config.yaml
n_layer: 14
n_kv_head: 6
qk_norm: false
optimizer: "muon"
lr: 0.00804
grad_clip: 1.0
batch_tokens: 16384
MLP neurons of a small language model. Each row is named by its layer, matrix (up: input weights) and neuron, and shows model dimensions 48-175. Each number is 128 + 24 x the weight over its row's rms, rounded and kept within 0 to 255.
After each neuron's rows, "fires after" lists the tokens most often just before its 100 highest values on Wikipedia text that the model never trained on; "fires on" lists the tokens most often at its 100 highest values on Wikipedia text that the model never trained on.

L5.up546 [145 127 143 153 114 130 125 115 124 145 108 133 138 135 120  97  85 134  92 111 153 139 131 108 148 125  77 105 126 173 124 184 121 119 139 116 118 111 114 192 134 132 141  95 136 147 111  98 141  54 133 101 117 116 109 122 158 151 103 178  73 122 144  91 107 119 150 115 121 120 152 114 155 161 140 174  65 138 129 119 131 123 102 108 134 127  78 145 116 138  89 116 143 135 125 146 116 127 126 109 124  87 103 122 141 167 133 139 155 118 120 104 125 117 140 155 152 136  94 123 129 116 116 139 133 124 122  94]
fires after: " (", " (1", "-", "S"
fires on: "8", "7", "9", "6", "5", "1"

L4.up724 [124 160  96  97 120 128 144 135 126 144 125 132 159 183  93 150  91 100 116 105 109 112 143 114  90 140 119 121 128 119 155 129 147 167 147 134 120 118  96 128 133 147 133 102 130 127 100  74 205  85 114 118 134  88 143 130 125 154  66 138 155  93 157 121 136 133 107 134 112 135 118 139 136 108 123 141  71 179 141 135 132 157 102 143  95 117 159 121  98 136  67 119 142 122  97 176 132 138 123 110 104 127 143 131 131 112 138 109 101 145 109 132 123 138 152 141 132 160 137 118 173 157 146 136 175 100 126 117]
fires after: "\n", ";"
fires on: "\n", "==S", "=="

L4.up74 [206 102  81 121 143 161 119 126  92  99 107 121 142 146 101 116 138 104 176 152 151 170  95 111  72 118 143 159 105 111 144 106 138 124 147 136 153 119 131 129 112 131 144 152  90 134 111 159 118 100 152 117 127 115  99  79  91  85  98 126 157 119 124 158 162 135 104 113 131 138 148 115 126 148 125 111 123 129  93 132 163 136 163 126 137 159  92 133  99 116 114 141 128 114 144  93 113 165 112  86  91 111 134 115 128 122 106 148 130 124 102 102 122 113 122 166 126 117 146 141 142 148 141 153 139 103 128 146]
fires after: "\n", " |", "-", ".", "|", " O"
fires on: "\"", "On", " Christ", "ther", " Is", " Ad"

L5.up708 [ 87 168 138 114 155 155 163 170  92 185 107  74 148 117 120 149 145 116 117 165 114  86 136 129  90 127 115 156 134 144 105 131 115 121 147 160  98 168 108 115 149 112 131 116 107 118 136 123 144 129 123 144 117 138 110 117 111 108 121 120 154 151 119 135 129 138 128  99 142 164 131 123 128 107 113 138  93 134  96 160 124 144 139 125 120 105 105 156  98 119 133 122 129 101  86 161 111 169 108 141 154  97  98  86 120 138 160  86 106  59 154 119 114 106 110 102 107 197  93 101 142 108 100  99 153 140 120 126]
fires after: " C", " c", "c", "ac", " Col", " Sc"
fires on: "ard", "at", "or", "art", "ast", "um"

L10.up553 [146 104 164 141 116  90 153 129 132 133  94 121  88  96 105 128 139  90 168 150 132  91 124 152 123 144 107 132 127 127 120 148  88 180 130 127 144 153 112 127 133  92 152 141 126  84 151 111 115 100 149 157 156 136  97 173 114 124 107 129 108 112  98 107 146 168 108 115 151  90 104 134 148 130 133 138 116 146 152 123  96 140  75 146 131 144 100 185 120 133 119  94 127 114 131 183 145 148 134 122  97 103 137 123 100 152 109 126 114 134 157  86 128 101 152 111 148  89 124 156 107 125 150 203 147 126 113 181]
fires after: ".", ",", "s.", " dis", " S", "e,"
fires on: " she", " He", " She", " have", " has", " he"

L5.up644 [158 147 117  97 137 108 138 123  77 134 122 129 130 138 114 131 134 168 138 140 169  82 162 144 117 137  83 128 123 170 148 104 135 128  71 167 131 129 183 133 152 168 123 205  67 123 143 134 127 163 119 133 125 125 139 120 146 153 137 150 106 114 113 161 131  85 117 113  75 137 128 124 111 136 145  98 141 111 127 157 147 108 139 125 123 107 109 124 145 152 109 124 139 126 128 130 147 128  82 129  93  99 145 134 116 134 150 148  93  99 118 113  92 126  91 114  93 107 141 101 164 119 103 129 134 100 127 101]
fires after: " Br", " col", "l", "|---|---|---|---", "rit", "r"
fires on: "ig", "le", "ic", "a", "i", "|"

L5.up716 [100 134 134 126  96 103 106 126 120 119 133 145 118 118 141 114  79  79  82 121 147 112  75 120  82 129 112 122 201 131 123 103 118 108 120 156 128 107 190 156 116 162 127 166 142 168 119 129 123 119 129  87 141 157 117 180 115 120 130 102 137 105 162 121 185 123 125 108 146 140  72 126 109 106 113 124 151  84 130 153 120 149 125 152 140 123 138 121 123 135 158 150 156 127 130 181  97 110 165 148 127 103 107 149 102 139 145 109 110 119 142 146  62 130 139 107 153 142 117 106 122 104 142 119 126 143 124 106]
fires after: " m", " M", " Dem", " L", " v", " d"
fires on: "oc", "et", "emb", "use", "ist"

L11.up426 [138 149  93 144 159 143 145 114 152 128 102 117 132  61 129  95 135 135 128 135 116  99 119 165 115 120 103  70 140  89  97 119 136 145 124 142  76 152 116 110 109 152 126 119  85 146 104 170 130 116 143 138  91 104 131 136 139 194 150 107  82 134 131 140 136  65 128 167 123 153 147 142 105 145 139 109 141 149 189  71 112 121 131 143 117 143 127 143 156  99 140 124 152 114 122  83 114 130 181 152  90 171  91 137 148 121 100 125 150  80 127 111 147 104 142 172 152 124 112 178 132 103 104 125 176  75 127 115]
fires after: " the", " and", "'s", " that", " his", "ing"
fires on: " p", " P"

L5.up120 [171 148 184 149 121 144 118 105 142 127 106 118 141 145 120 117 139 110 155 154 139 155 138 149  94 139 121 137 101 128 153  97 128 147 198 146 117 117 133 159 141 120 156 167 123 127 141  90 103 100 137 158 134 144 148 139 112 149 141 104 115 159 121 151 115 112  61 151 140 126 129 125 165 142  97  70  93 129  92 143 129 123 144 121 143 139 120  69 133 117 175 126 148 142 172 116 105 156 169 129 160 106 128 124 117  86 117 145  78 159  94 140 120 126 147 104  83 110  78 127 105  99 165 106 126 100  95 155]
fires after: "\n", " |", "|", "."
fires on: " \"", "="

L11.up88 [114 129 130 118 143 142 125 140 151 130 126  92 115 138 115 110 107 165 120 126 128  97 108 127 135 129 126 108 173 131 120 112 138 145 161 113 106 125 109 179 137 113  91 141 152 144 138 189 142  97 141 131 166 154 159  70 117  94 130 113  97 123 110  93 108 119  72 131 153 139 153 167 135 164  96 153 116 142 138 156 117 165 155 162 109 134 156 111 146 134 146 157 143 109 148 166 120 103 107 119 142 108  93  76 128  79 143 111 141 142  82  47 106 117 130 173 165 108 152 118 108 127 125 134 124 116 114 148]
fires after: " p", " P", " m", " n", " t"
fires on: "at", "er", "erson", "ar"

L9.up645 [121 131 137 136 135 174 107 116 138 139 155 146 122 134 121 124 142  90 197 118 148 121 147 153 165 169 115 125 131 109 120 109 153 164 130 116 156 124  97 131 116 124 121 160 112  85  95 156 156 115 106 123 143 162 107  96 132 149 108 119 151 107  80 124 136 119 105 133 121 107 153  72 176 133 117  97 129 108  96 123  86 122 166 137 158 141 144 157 149  95 178 117 125 131 114 130 146 101 111 104 110 107 146 101 124  85 159 124 165  92 138 162 134 134 141 148 134 107 136 153 106 170 108 121 142 104 119 153]
fires after: " cent", "3", "1", "4"
fires on: "–", "ur", "ury", "–1", " and"

L4.up601 [140 101  88  98 140 124 128 139 117 104 135 123 162  98 138 139 122 121 152 100 143 116 134 208  95 149 110 107 147 150  89 144  88 118 140 147 126 130 163 146 161 119 139 144 133  77 116  89 103 142 132 188 147 167 117 168 133 140  78 150 128  79 148  72 154 144 116 120 117 132 120 171 137 102 133 113 110 137 128 114 145  91 170  93 164 133 162 139  89  89 103 145 112 124 105 129 152 118 122 153 124 143 146 122 107  88 130 175 167 141 145 115 104  97 133 131 135 136 103 159 107 118 139 177 141 119 155 144]
fires after: ".", ",", "s,", "er,", "s."
fires on: " which", " It", " it", " This"

L9.up376 [118 161  94 125  95 137 164 125 132 107 111 125 132 119 131 127 126 132 103  92 118 112 108 146 100 135 122 133 119 153 132 128 108 124 100  76 144 165 140 106  91 152 152 107 140 113 128 151 117 137 124 121 112  90 156 111 103 156  80 106 146 138 102 113  88 128 104 153 172 126 159 163 172 149 124 153 112 135 129 127 173 119 145  97 139 145  99 128 131 155 156 128  80  94 135 119 127 126 110 153 183 122 134 119 145 101 128  97 150 122 163 126 128 104 164 113 165 128 127 133 143 115 134 139 150 120 114 143]
fires after: "ad", "ab", "d", " Cl", "il", " Ph"
fires on: "in", "en", "ri", "u", "il"

L7.up440 [ 76 159 103 116 163 175 122 146 126 133 145 105 135 112 120  72 140 126 113 133 152 121 123  92  90  98 151 138 142 130 169 156  96  98 149 146 124  81  88 133 137 138  97 102 144 140 152 179 124 126  90 155 157 106 156 117 131 129 118 143 113 150  92  93 147 145  88 103  82 160 166 140 109 159 105 134 136 142 111 127 119 149 122 154 136  96 152 139 137 148 133 182  98  78 110 121 130 107 158 155 130 134 117 163  97 110 138  87 165 114 124 107 113 116 145 137 113  95  83  97 113 118 146 145 151 127 103  97]
fires after: " M", " |", " T", " K", " P", " t"
fires on: "at", " ", "ass", "as", "ort"

L6.up320 [154  91 110 106 139 117 120 164 134 139 149 148 135 120 119 114 161 124 162 131 112 140 142 140 142 119 101 131 126  93 161 128  72 167 121 158 159 151 180  94  97 108 128 169 117 112  97 123 126 130 124 131 104 133 140 124 153 121  94 139 132 124  68 130  81 132 109 112 156 117 157 167 123 112  97 142  99 125 126 149  91 136 101 159 173 168  83 149 144  58 127 119 126 122  96 152 149 131 112 104 141 102 132  99 172 130 129  95 151 115  86 113 140 128 147 159 156 163 102 142 116 111 138 127 137  71 138 156]
fires after: "1", "3", "oun", "0", "oss", "8"
fires on: "–", "c", "ib", " and"

L5.up521 [136 106 102 101 121 108 128 185 149 147 122 121 129  88 126 135 145 138 115 133 153 152 115 142  98 121 105 115 134 136 109 162 144 156 134 134 109 108  62 128  90 132 131 126 162 196 126 111 147 101 143 144 123 152 115 138 124  70  94 122 170 109 134 111 181 125 104 165 116 145 132 106 104 123 149  97  98 117  98  97 133 168  80 127 135  70 108 142 129  89 120 140 184 133 138 141 170 144 185  87 131 127 139 128 130 120 133 104 111 199 133 105 137 167 134 164  76 121  96 121 126 115 120 132 114 110 144 139]
fires after: " (", " K", " s", "T", " k", "K"
fires on: "S", "h", "q", "ey", "k", "K"

L4.up112 [152 133 151 119 138 126 140 128 173 139 135 132 123 113 131 168 101 118 107 128 103 108 104 117 106 110  86  82 150 119 110 128 122  93 140 168 175 104 139 105 132 158 102 130  89 166 135 169 115 117 112  94 153 137 119 154 112 169 186 106  94 149 118 129 133 127 129 129 173 186 119 111 146  96 129 119 149 145 148 140 130 127 151 140 138 146 111 124 106 134 108 123 133 119 151 142 144 140 148 136  99 129 122 117  99 110 182 132 123 135 108 123 135 122 141 120 152 126 167 147 145 116 130 156 133 116 172 160]
fires after: "-", " L", " l", " M"
fires on: "ist", " Ch", " Pro", " Count", "oc", " L"

L5.up100 [111 139 114 164 136 157  96 160 147 119 103 113 119  95 161 172 142 132 128  96 121 109  81  76 115 114  93 104 128 153 170 139 120 137 116  91 133 149 126 126  79 148 148 102 137  73 151 113 146 112  94 107 101 135 165 140  74 168 110 133 109 128  97 168 141  79 139 100  70 113 127 172 169 117 154 144 110 135 142 145 135 162 129 153 113 126 122 159 121 164 125  88 142  69  99 152 130 113 116 120 154 124 105  95 105 101 129 120 130 118 152 184 119 132 139 109 169 113 133 146 132  98 117 105 127 128 116 104]
fires after: " r", " comp", "ad", "ab", " Comp", " cl"
fires on: "il", "u", "at", "ri", "as"

L10.up237 [123 147 105 124 175 134 104 111 129 154 146 111 112 109 150 138 140 120  91 198 124 101 134 108 103 144 130 125 100 111 124 110 114 160 137 131 121 166 120 134 138 140 194 109 129 101 122 129 126 118 139 132  82 149 155 124 151 139 118 153 110 131 114 154 109 114 102 117 120 139 124  89 123 134 148  98 115 179  92 113 145 123 105 196 112 138  82  97 120 162  77 149 137 122 116 101 149 104 151  87 110 129 145  98 172 133  91 151 145 109 162 138 113 162 147  92  97 108 114 155 132 151 121 107 124 145  89 144]
fires after: " e", " B", " ex", " b", "E"
fires on: "al", "as", "ach", "amp", "very", "ost"

L9.up415 [ 94 160 148 123 129  88 154 131 123 116 153 149 123 111 156 134 113 139 117 147  95 156  85 148 179 107 102 127 121  98 105 111 126 120 172 142 114 158 120 110 130 140 161 114  96 132  84 141 116 129 137 136 148  84 120 135 116 145 110 160 139  98 188 123 111  95 130 143 114 132  93 125 150 132 118 158 152 174 133 172  99 109 162 133 157 191  61 126 126 128 132 132 122 117 122 130 152 163 100 165 140 148 139 109 156 129 137 111 151 127  84 114 105 123 127 134  83 116  80 141 101 142 128 164 142 117 108 152]
fires after: ".", " L", " l", " W", " On", " on"
fires on: " On", "l", "ight", "is"

L5.up620 [149 113 113 152 137 134 129 124 132  80 156 127  73 161 143 140 102 126 128 127 120  90 181 139 141 153 131 121 149 145 141 163 138 128 113 111 143 108 130  88 142 127 153  71 148  99 124 141 122 113 120 148 158 133 118 132 104 106 145 118 114 148  59 150 109  95 136  98 114 117  83 164 127 123  64 116 111 152 155 123 187 156 139 133 160 140 141 114 117 124  57 133 133 101 101 136 111 109 175 115  77 130 142 128 141 128 113  86 140 145 111 159 103 145 150 134 113 146 113  60 147 100 111 144 111 104 105 150]
fires after: " g", " At", " r", " U", " out", " G"
fires on: "un", "l", "at", "s", "ot", "o"

L7.up64 [126 139 121  98 129 127 121 140 139 162 128 141 122  98 155 134 124 155  69 146 144 133 164 134 163 164 115 126 139 147 124  86 113 139 130  79  96 129 177 129 152 148 106 139 106 131  84 137  88 166  95  77 175 116 146  73 148 152 115 119 167 112 136  85 144  90 151 154 141 132  80  95 124 111 152 138 166  69 132  92  89 120 136 126  78  88 123 114 116 147 111 126 152 139 105 137 139 118 105 126 127 132 118 137 120 135 152 125 152 127 145 134 128 113 100 146  99 133 146 109 118 114 137 110  87 142  90 164]
fires after: "on", "os", " pr", "at", "is"
fires on: "n", "im", "p", "or", " An", "ight"

L6.up309 [ 83 150 146 162 130 196 128  84 155 151 137 165 151 121 150 139  95 131 109 140  97 117 146 108 167 122  87 140  97 152 165 155  85  94 106 157 134 142 112 192 151 149 140  66 110 153 155 121 132 116 140 132 148 135 146 167 144 116 127 122 132 130 127 125 116 129 121 151 112  99 111  92 154 151 126 144 134  92 106 113 116 137  98 123 105 129 137 120 107 132 128  90 152 120 104 105 159 116 135 139 136 142 107  95  79 141 130 144 131 110 144 113 134 127 119 152 108 162 123 115 107 125  82 114 121 116 119 103]
fires after: " 3", " 4", " 5", " 6", " 9", " (1"
fires on: "5", "0", "9", "8", "7", "6"

L4.up757 [134 162 113 137  98 150 127 153 135 139 137  99  98 101 155 130 122  89  84 147 141 119 148 155 142 148 101 132 153 156 100 103 154 101 165 115 117 106 104 142 155 152 139 119  86 164 118 120 131 147 135 102 104 145 134 183 128 115 145 135 130 106 113 130 134 105 104 162  97 132 104 107 161 160 153 163 149 121 122 166 132 125 142 120 136 127 149 144 128 135 145 147 125 128 133 152 120 121 207 131 159  89 146 121 114 130 134  95 115 129 132 113 113 104 143  78 139 100  86 123 146 122 119 106  88 114 129 135]
fires after: " (", " in", " ", "-", " \""
fires on: "N", "H", "Z", "form", "M", ":"

L5.up579 [163 132 133 132 113 183 142 117 127 136 145 135 161  73 137 105 122  94  86 149  86 132 124 119 147 142 116 177 121 155 145  86 142 147 108 133 178 124 121 141 109 138  97 135 123 131 141 101 112 182  94  66 144 112  86 144 110 137 149  96 151 120 142  86  94  80 114 133 152 144 120 174  87 118 100 126 127 145  87  81 116 115 150 149  93 151 142 120 147 143 139 143 127  98 166 129 127 102 119 131 111 115 167 111 102 129 152 163 136  91 150 141 111 106 107 164 141 132 153 113 136 140 150 130 105 141 127 127]
fires after: " A", " a", " O", "ad", "ri", "st"
fires on: "ff", "le", "em", "ro", "ed", "ct"

L5.up169 [187 114 141 137 131 121 119 117 162 120 127 162 167  40 119 118 137 135 136 135 117  99 106  87 146  99 138 105 141  82 116 153 157 167 157 125 136 122 127 125 117 125 152 126 125 167 130 113 108  96 102  94 155 122 151 174 116 106 118  87 127 101 126  91  89 156 144 145 107 155 116 138 102 126 134 135 127 127 139 102 120  93 147 129 108  95 108 147 105 120 117 120 151 123 152 106 153 148 158 156 110 120 144 156  92 131 125 148 169 126 122  86  99  98 104 157 109 145 136 126 110 148 136 111 188  95  97 146]
fires after: " the", " to", " of", " that"
fires on: " p", " o"

L5.up680 [107 123  95 152  98 141 124 144 112 136 125 121 129 143  92 122 113 123 114 109 118 139 114 145 136 143 132 155 113 141 101 145 169 165  38 126 134 172 102 189 152  96 124 112 140 116 124 156 129 137 113 114 132 130 140 171 177 107  56 107 168 132  95 124 123 153 131  91 124 133 164 118 166 135 103 136 121 123 115 105 202 133 132 120 124 118  97 157 126 126 125 146 143 125 131 103  93 155 133 124 127 140 124 114 110 137 116 159 141 124 105 107 111 118  98 100 123 145 128  91 152 122 111 141 130  63 140  69]
fires after: " G", " g", "G", " rece", " Sc"
fires on: "re", "ag", "l", "ot", "as", "ived"

L7.up568 [156 130 106 127 147 114 173 161 116 108 110 124 130 105 135 108 116 125 120 132 128 106 164 133 106 120 154 118 117 110 103 152 158 122 147 167 114 128 115 110 138 136 152 136 119 154 151 143 171 156 145 112 132 142 122 131 134 148 119  99 101 173  62 134 150 102 173 176  74 128 142 115 159 100 144 112 128 112 144 152 167 145 110 152 150 160  92 176 135 132 122 114 121  98 189 104 146 113 104 111 114  85 103 111 112 118 185 119 106 105 122 101 113 130 143 114 137 155 148 127 126 129 162 114 145 109 112 151]
fires after: " G", " B", " c", " T", " C", " g"
fires on: "a", "th", "ult", "ath", "el", "il"

L7.up335 [ 77 147  94 140 120  99 136  96 151 110 118 144 129 144 141 105 159 145 105 128 114 120 160 165 108 119 138 150 108 142 140 157 160 146 155 117 139  80 151 117 128 117 139  70 152 122 100 140 127 175 158 109 124 100  81 154 119  95  93 138 106 116  73 165 167  65 153 110 137 133  81 150 175 128 145 116 147 146 112 124 121 126 152 152 160 136 127 162 137 142 166 113 146 157 142 145 146 145 159 108  79 148 111 163 146 146 117 127 135 153 120 113  98 136 173  82 126 140 104 103 118 158 132 151 122 122 112 134]
fires after: " K", " an", " and", " It", " he", " And"
fires on: "al", "re", " he", " S", "our"

L6.up500 [111 147 170  98 142 113 111 120 155 142 120 116 128 125 139 117 113 135 131 167 133  67 131 133 116 139 159 130 117 134 125 151 167 141 122 136 110 162 132 149 112 107 144 139 119 143 150 108 131 121 133 176 143 145 124 131 140 129 119 129 114 156 140 117 126 131 149 166  63 113 164 118 109 115 192 114 102 131 124  96 197 146 114 119 160 107 141 146 133 122 112 124 121  79 144 159 121 153 167 114 110 104 105 119 112  98 141 151 156 123 114 152  99 118 110 107  92 185 123  59 104 148 114 112 172 102 146 104]
fires after: " st", " B", " C", " w", " c"
fires on: "a", "e", "he", "art"

L5.up15 [163 109 117 122  78 124 174 119 102 147 129 114 118 151 103  98 149 141 128 101  86 134 129 203 166 114 101 101 126 154 130 131 118 168 108 146 128 163 116 139 122  90 112 125 156 130  96 134  65 150 157 132 142 130 128 146 133 178 125  97 110  67 137  91 165 133 126 142  92 107 162 159 168 134  93 149 130 143 129 122 191 124 142  99 152 116  86 145 120 149  97 101 131 105 145 108 132 124 134 136 120 130 138 123 147 162 152 122 133 147 174 108 129 110 130 115 126 117 132 125 116 134  90 125 142 132 149 161]
fires after: " G", "G", " g", "ig"
fires on: "he", "re", "r", "al", "g"

L6.up672 [125 136 171 149 154 133 128 144 139 160  89  87 169 114 122 107  71 100 161 114 144 135 141 116 121 139 110 137 194 155 101  83  97 117 147 132 119 161 158 113 120 123 116 167 129  71 151 112 146 151 121 138 109 151 143 116 104 122  96 131 153 175 134 138 117 125 153 133  98 136 119 112 126 140  97 148  94 112  93  97  82 113  97 120 142 148 148 118 136 121 127 134 168 154 142 130 168 139 149 110 150  99 152  98 103  93 169 117 132 132 109 106 137  95 145 117 119 156  77 119 155 193 122 127 113 159 126 125]
fires after: " per", " c", " C", " f", "c", "th"
fires on: "c", "at", "t", "u", "m", "i"

L4.up376 [159 137 156 133  84 110 138 116 150 113 126 121 167  76 131 134 119 128 125 103 135  73 134 147  72  95 124 131 139 131 122  87 126 121 136 115 118 157 158 136 175 141 102 115  77 107  99 133 122 101 103 103 131 123  98 157 143 135 164 142 126 136  92  80 136 147 150 130 126 135 112 130 160 121 113 162 158 105 101 108 164 127 148 125 144 127 122 132  79 135 115 111 108 146 140 115 136 131 151 159 106 121 121 136 108  86  85 156 140 190 115 129 143 115 150 119 116 100  73 170 134 107 128 109 113 104 152 132]
fires after: "\n", "at", " (", " ", "ies"
fires on: "-", ":", "°", "form"

L5.up159 [112 180 109 174 171 111 139 150 160 149 123 105 145 159 105 113 152 146 117 115 137  90 134 118 146 117 105 145 162 141 132  96 139 106 112 117 117 146 124 182 135 110 138 104 113 152 114 138 133 172 133 104 104 118 143  91 135 151 156 130  82 119 115 155 122  95 149 131 138 139 172 118 119 163  97 103 130 141 119 125  92 149 101 153 104 114 145 107 106  85 136 117  96  96 140 123 175 131 134 155  81 137 147 122  90 120 176 137 127 157 126 113 107 108 150 115  97 101 167 136 139 122  86 116 148 108 181 153]
fires after: " l", " L", " his"
fires on: "at", "ate", "ong", " pr", "ang", "ou"

L4.up204 [122 138 134 129  92 117 142 128 114 118 130 139 178 129 117 115 147  99 158 144 120 163 102 116  91 147  99  92 145 106 114 168 143 143 146 123  96 147  92 133 142 100 125 167  90 144  90 145 142  77 119 131 174 108 134 130 132 186 143 102 124  91 118 124 117 121 112 156 135 105 139 130  97 128 146 146  75 146 162 143 175 164 122 152 133 110 125 154 129 173 112 112 127 119 114 150 141 137 170 124 123  88 104 104 134 118 153 129 113 126 108 142 103 182 152 129 161 163 150 151 129 137 166 130 143  76 100 131]
fires after: "\n"
fires on: "\n", "=", "-", ":"

L6.up680 [128 110 135 115 126 116 117 132 123 119 110 163 133 118  71 136 134 140  88 132 105 110 117 127 151  82  70  67 161 145 145 123  94 110 100 117 151 133 107 140 152 123 104 151 128 124 142 155 156 128 151 138 135 164 155 159 126 166  62 146 130 115 115 117 113 121 154 142 166 102 184 133 139 138 102 114 116 109 146 118  78 131 215 140 109 114 129 127 108 147 135 157 121 106 104 137 133 100 137 102 102 154 118 115  89 105 141  96 145  89 139 114 165 141 143 144 160 140 137 104 131 127 130 107 128 113 144 140]
fires after: " l", " L", " M", " m", " 3", "L"
fires on: "at", "r", "i", "og", "ar", "ip"

L4.up528 [126 162 113 121 136 129 168 167 143 102 125 125 111 154 128  77 109 136 101 137 138  99 107  65 133 139 100 123 130 132  88 117  79 137 131 129 122 126 151 130 143 128 131 182  99 100 110 118 149 112 117 120 125 122 134 103 124 151  87 130 114 119 128 122  89 155 101 137 146 134 119 164 109 112 111 184  85 140 116 126 127 204 126  99 153 110 147 127 119 164 102 116 134 160 125 164 145 124 124 171 124 128 110  99 127 136 153 104 151 137 138 117 126 198 151 163 156 160 160 153 166 154 146 108 119 115 111 137]
fires after: ")", "\n", "}", "i", "2", ";"
fires on: "\n", ")", "-", " (", "}"

L4.up60 [157 126  60 121 122 133 130 108 134 117 130  93 124 147 138 118 101 117 116 141 116 132 116 124 138 120 125 144 104 128 105 131 150 176 148 142 148 163 102 143 112 117 130 130 145  94 115  71 151 141 132 111 134  73 172 143 101 162  70 132 115 116 127 165  94 106 109 148 107 138 105 147 122 125 127 103  67 106 121  97 109 177 137 157 125 153 144 111 111 128 157 141 145 130 121 125 136 160 137 119  92 124 135 110  87 107 148 115 151 132 111 126  87 112 152  95 107 123 133 158 135 168 142 150  90 113 126 120]
fires after: "\n", ".", "s.", " |", ").", ")"
fires on: "\n", "|"

L6.up682 [147 115 144 168 108 121 110 131 156  99 182 130  90 146 157 140  98  52 150 144 119 101 135 139 144  84 114 141 128 117 152 125 109 154 112  96 104 121 132 133 160 118 177 114  87  67 142 140 148 141 145 135 105 136 162 168 118 177 109 137 163 168 146 106 106  99 120  90 124 150 137 109  94 111 129 103 144 128 133  91 172 130  80 148  95 122 113 171 124 150 110 140  91 151 136 123 114 117 144  74 128 146 131 123 160 155 157 146  97 103 117 105 156 111 142 105 122 151 134 150 124 150 171 109 146 127 111  93]
fires after: " ra", " pro", " tra", "le", "gr"
fires on: "il", "ct", "cess", "ject", "ess", "vent"

L10.up666 [158  84 121 104 125 157 136 120 147 153 176 149 102 131 199 151 121 138 107 135 127  72 126 103 151 123 113 123  94 134 125 161 143  93 149 131 161 150 139 129 113 155 135 104 117 112 133 117 141 127  84 156  87 128 135 149  94 126 147 137 130 133  75 171 102 137 105  99 115 141 110 130 135 108 104 140 109 118  97 134 141 152 113 147  90 102 173 168 137 129 135 107 157 127 134 142 148 127 142 143 105 141 140 151 108 167 131 173 116 147 143 133 105 133 148 103  99 143  72  90  98 105 109 108 110 110  90 141]
fires after: "|", " |", " B", " 4", " 3", "g"
fires on: "\n", "ur", ":", " |", "y"

L7.up739 [129 101 124 145 139 100 151 140 119 111  82 102 151 165 115 144 131 126 145 127 143 148 136 134 135 130 119 133 133 138 140 112 150 104 144 141 138 132  67 106 142 164 129 133 110  67 159 121 143 101 121 137 135 109 145 132  75 161  78 172 159 100 123 134 109 135 122 151 111 143 136 178 140  96 128 127  84 139 116 141 160 137  96  99 133 144 124 113 130 137 138 162 155 109 105 149  61 163 158  98 111 114 143 126 105 139 187 151 114 157 121 129 107 107 148  98 144 146 113 111 142 126 156 127 182 112 116 126]
fires after: "\n", "==", "-"
fires on: "==", "==S", "\n", " E"